Part of a small language model's weights: no biases in attention or MLP.
MLP neurons of a small language model. Each row is named by its layer, matrix (down: output weights) and neuron, and shows model dimensions 0-159. Each number is 500 + 50 x the weight over its row's rms, rounded and kept within 0 to 999. Numbers have three digits each. A neuron's up and down rows have the sign that makes its largest values positive.
A block is one neuron, or neurons of one layer that tend to fire together. Before each block is what it responds to, as a language model described it from the Wikipedia text at the highest values.

Table header pipe
L4.down864:477486567519485482528593505521459511448442486492415631490429596546492495478484546454460510488531470423492575473464534492496462461515457526503500466407503525500535470524556494473486486660576503442499443464577448460467534514512511463541613550502495501477393478494486495483628541556522557574365461588543460583475558481433482528522533442510444461541585462565524474560517554467540442471467499508429477494486458482423481500524470557482528583487443429526452542538536537509507466494500461
L4.down928:505439470531533512492389503520467486462576520488543540539423460404470501530437552569522537477566468521578422490562516464539537479507515497569508449465528432419455406568457460434441533548503476471471482538526467379578567593502477483479553534429435503576446445542586530481526584442517544531440509452445588566485512565514533480550495517510544448527491504543508591503592518450473502442482550526430535484530510549476485507533459486427516483501479583492563548466457492506503473520484407
L4.down1021:489535522510518484435438594577485536571417510584449584506398582495549522501469510444523535520504436469555529519530576487489460550563517453483467471517551473512417515446443489644351530472523530524430522512481464522526463513487579383488558574412546493576524538433561493486512529586517475531487494510493506447458489427432462487468450475507477505535491506575535488430605517458430519464451442536549536533417446503494545565422441486533600480481486511499535598488495453491424533439466495
L4.down1205:512486531554523505415495520447444543491517458507420531498485624484540542470517523497422418501525499365491519491535481471470488466547460602533481495520537526515438516458526482533538532431594472461505484468579452573440600451558529427573543564463536517564509466492488524532560560436429595467438500457435482455565596472497483485524473506516469489570373432557557439469415493469592442519537418442493450570483459511564537473493476519467613524484479518558459424539484533480488433635479507

Mid-word subword fragments
L5.down88:467432511608388452514493449414519465498549478496520463444492434473504534659534489441569549496444447445483481483446486509518516519514431480489487449494511505470459484474472485485502424458404514544483548536509518501505495440415478511490518384472531483420499595476356496473575476472565532537468573535519506486470490451536488450516467492481454448443569630472575486537465469480553542396520440584473474533474511552587594464513562450475624376492509506538503494438480483544624490490459632
L5.down118:547470526624497410607547431507450537496498486470468459545550514540550539439481561514476446481428522456596481481544496541514522463543570531416563467551501466510526393433499425464463434504613527502603426490500610561496452504484451564468511523509502494547503440522480490536494510436523469461422509450461512562413637543519519449509514437460490574365520560466470478508596458422453446334552445426513527426427482515519494572523506451430496473500472454474549489534481446517541540425349567
L5.down323:470504539510539524456463447485515469505456505438509574466538552558457501524495512474416449410477535589461547523532556339620509545552483460541482584450496463541534535573466523529473446510560426503495457445482529493481417386545525496573527514523518445535435423501519483501503492497428512529474484565517460466450560519509468487447456456485482531402540505438447506530480512478479364496526471568492505601560490522560540518528455451543490569540484403411505446413464533455511509505403417
L5.down381:360425432490604601348533423448460461542492559419456504560469467596532463571534480545481518601537477586430437493596448445574505504505454452522469516571494486485383515463478431630502549472527469517514465487558482491566481584581542438512455527521453489579470499539425559547621575532543404486542426529574538546524523529527557565513483472446524571511536430424496431454499426488502490481541527531499551512523550512444548537538472442415458546528561512499563409468509446458505497611519527
L5.down613:535477562477595461425468476483421524542500500471486483494593496416556508574509463536441495532462518443539465436569534454447550511489473544457450444532559426474553489478497411501514420504565543428547578503560532515486432479467553513534418506472488452525564568497477499415422483428480441541589493522483531419491587568528437509568546390471500440558467405468572472543459516493529523460527517466486477459543512443508545461473465548409423477553490584512426504457516450488493537445448498
L5.down865:457436456452485413541578507505506451449521491577515564554485495487585519548421487419589484509490520385515497565427582489435578582527487519402434513394436495483565475525455431374522580467470569462532530531465467466497539544533431518524539403462516485476507521548566487457527470529422527514541492538506446465524524572407461438462468481561565491483480483500445528557524472540503557452575490576482545449511581480480454528454523425435526532458588477488597479491563452521481481440489479
L5.down951:543419512534494476526461565574535504444493524512462476461594512546502478422572486518515445548465445472511460423599446478527576462506505484517515536534415565526390501519501401540528419526458483480458482526509494472584437516532533477420483466633507487525448488457401522471512484467516475444452424516507456626437527543532570502468533511550509563423495550560485465528535551448516506564570503544492469500470439517451463472481508393411425487540516492383389426567525563394508540434461589
L5.down1106:526504415458477489517504506420497438449539493514557459502621493491500545541474498511467506572462469489468575434509492471426547496510553506543462502549482513492587427558509478555602483539518514529456517437546512436553535499501513541433533540534405578453521521544492512478615492427463518546462474556416504588559528530505559462494541369457577496548516479496461413491498453567537519427534434579454497523507594494485544504398476519534510414500482521340472474586488470502406419387431489

Mid-word subword pieces
L3.down557:526547544569488482543482515554492546559476537558499470607563494483429471588517586514497426455425458482569471479538554457511517539538476497528478549526467502487414454563575457419500476558503517456498475546491565489501533551549495417431487538510506540459581584504469407464515522540519545498523501479402494548484408572487630547558581358494414645442503450521513484548538488481441505604563562425518640499449501410469565451501584563511494582481490574436485456487485556521464460504482458
L3.down1008:453565510512554529490560516526539474464487505585560539452528489477507379545481444534441527449571473486548519529458419590499415584447446472462486512557511486495399431568524488373518499493536387462500514559402541519535488433441420513431556493481475520461508474541503491466496510437491417595493483496512502509440507496485598534540525481371561539536436401553509559558530465455538451573472519433415506498529466471426431471540551589507495503521492446530577473412567503496527626461595529

Table cell separators
L5.down35:503441553541562489401540566530526432434426455620457472545499556541399461558434465526441517463426454482517457391434633522505478480575537455462508538549497454500441598517492573557491528403541503410498486488421457492451549481452539506543482553494405432535433481498428516598585508525547322487535537444430389496587524513523512458469462561523562517581440548546434490519463524511460506506456511454500492548499481571590529477546438512504498558445513447485531498504395466466587438444402472
L5.down360:526510439461625551487450492548473441497553522589515487535486488438418553618491464561622521515626544495574508519505434452523507611497404436487465408456545511476172434503532416495427530494524498493563503484499478494418517480584475499562534478503557466475490514494461452524493448498550477565583507546542554460456488481588502531507481519516502590438489521509467510456528547563538538522583596535638488480493458464525489524538530429546504528430502473551448503535499568525499480507578570
L5.down671:629509598479433540461518612481559555491542482515489500520469573492517537509480457523452557467476520494521566476446439450465452416447478473507496437502511562526394509506441555551550503459537392569540428481481469542532518510565436501571461497502479478482400439476510504519418481484370420480573487595495520580600479486514522435480446497513564513525468553475470563541500567565442536425569449557471481392456496482568530464443492612599510422495476494480397418530450471537420501489446530
L5.down820:464509501488476596361531470503530497511476511422500550399438423452489518569441499414598556570393448380488499478451493487513574464449521526451514425499429484490363517563483543555454503399594527506460561516582513549584577535466440593550538478556462541420538477488497486529436421537492466424446462474581541499433461461515561513502541527418445508517402511516415562499509522435607479484446475585510572535492526567507506507469526497551449468509482448470448522515491400524468516461484484
L5.down851:398497509438532460552475500483498531489565505458458519549473505487539561523525542529551523435569449520523442476549539530520518525540629467513525446581409473493294564492530530482532474513558470460542498523512486508420556610523386488440473521572434548426541586507489493566491427522540472455550466392538514442460438432445493558453577533387488496433514534476495559464496517450584537486405507523515509550527484481583502508562411509564555428520480547440509455420464383449545554539528507
L5.down991:512458590491560473511528560499526504492474475464468509535512573497518461366527558563577465497468483468526528483472440528487579505523586424520503462539486529479448488519569463491502487457441612588512541531544445535499515481441593453416565622551414499420588472446543610496518484490460485573478398433535534517540545450428510496482509485436497525542508502484577523481516485491527469440459503473539490457606456458469552511507553510493517510379481444408478521539516500464464533420517488
L5.down1159:486508479513435512475517523515550604502555550489471469559500510525640541436498497416532562508478499451532479481554489412393572452563441498465486512513502565492497478428584548406487413478539509426523553453452506575560571567468499484524482558484495418509555488480524464478463578436521494509514372453495473457429451414417413560412482457524457385444416433535448431619497554467414562497550523488506458539574485489520455540552380520455466466490516566508564502451409473521544516480417439
L5.down1210:467514490479464467472502488535449517465465518529469497556508499519496506448481556498499578519568404406563449525482550522513436434480429505483531467476478438495402529450585438483358565449546464399487530494476537477568449499555510563581482558428549453507493506513570493520526406573440467565521455446429474483502543514500390510506456500418507466405442524567473485533435571557508441508447491501422493398531513632515417547559530441526431418518551485532566516533510455521497470482517419

Mid-word "ri" fragments
L4.down321:543505546517526485519544522495513490513468475459555482477543521527436509470528513521571494468541492449558524515484517556563419564523461506481522491498512469436460481550445482439399555502528473507521458465482541494517515556567377565378447531557565457483517628507615481477472581520657556575546569564450521499539541541524518391432518572495414510390323434496503417475465544566537467502588501454460491531496520461547441551489464511568468452489548489490483573466468563473463507532505547
L4.down850:529513415514461570559473541560422438533524494567494498578488500430537550505436479491480401486513409616488545530417423459461522505601534485482430494527454445503629579468536411444535468524602478573523496542494466456543516500498459448503438468536475421485525525466541479498578508510506437528502518443522383507551529469513510406549575556523555536524546553568508553564582541553549483484443483424527485498455472410475552402457524493439488482494532560569496485511511547455547440475499485
L4.down1076:477478525490561428471513512502552490607514506579475426520520517442512444540528407545514435508521461507510489467447503545455416499501484564526502457607489526516512524483465493589503495537451521620589524531530475558459563611522454483407500469468471491460550504467380483549546458406517459560517437524477471529386478517501517495598583441480466456465556485528456521406522553481590450487446548523475529505464474485564403426509471410510512519454488462429472430474506499461558492484533505
L4.down1243:478411464586529474537439550503444461449534554571481458426508437454576485539417571462492499537516506480509480590549450551513422540530567548481528488462414476536482516438505486422477443548581522472500553357486530488533516582476496496393487468503458457566477544518508472492547535582543550532517565432563462469484547526549553533496537521536550460487443529411409486454503462492622507457502478416484513581379407512521469512492456580587530585557489488412488458496560473461460523575577569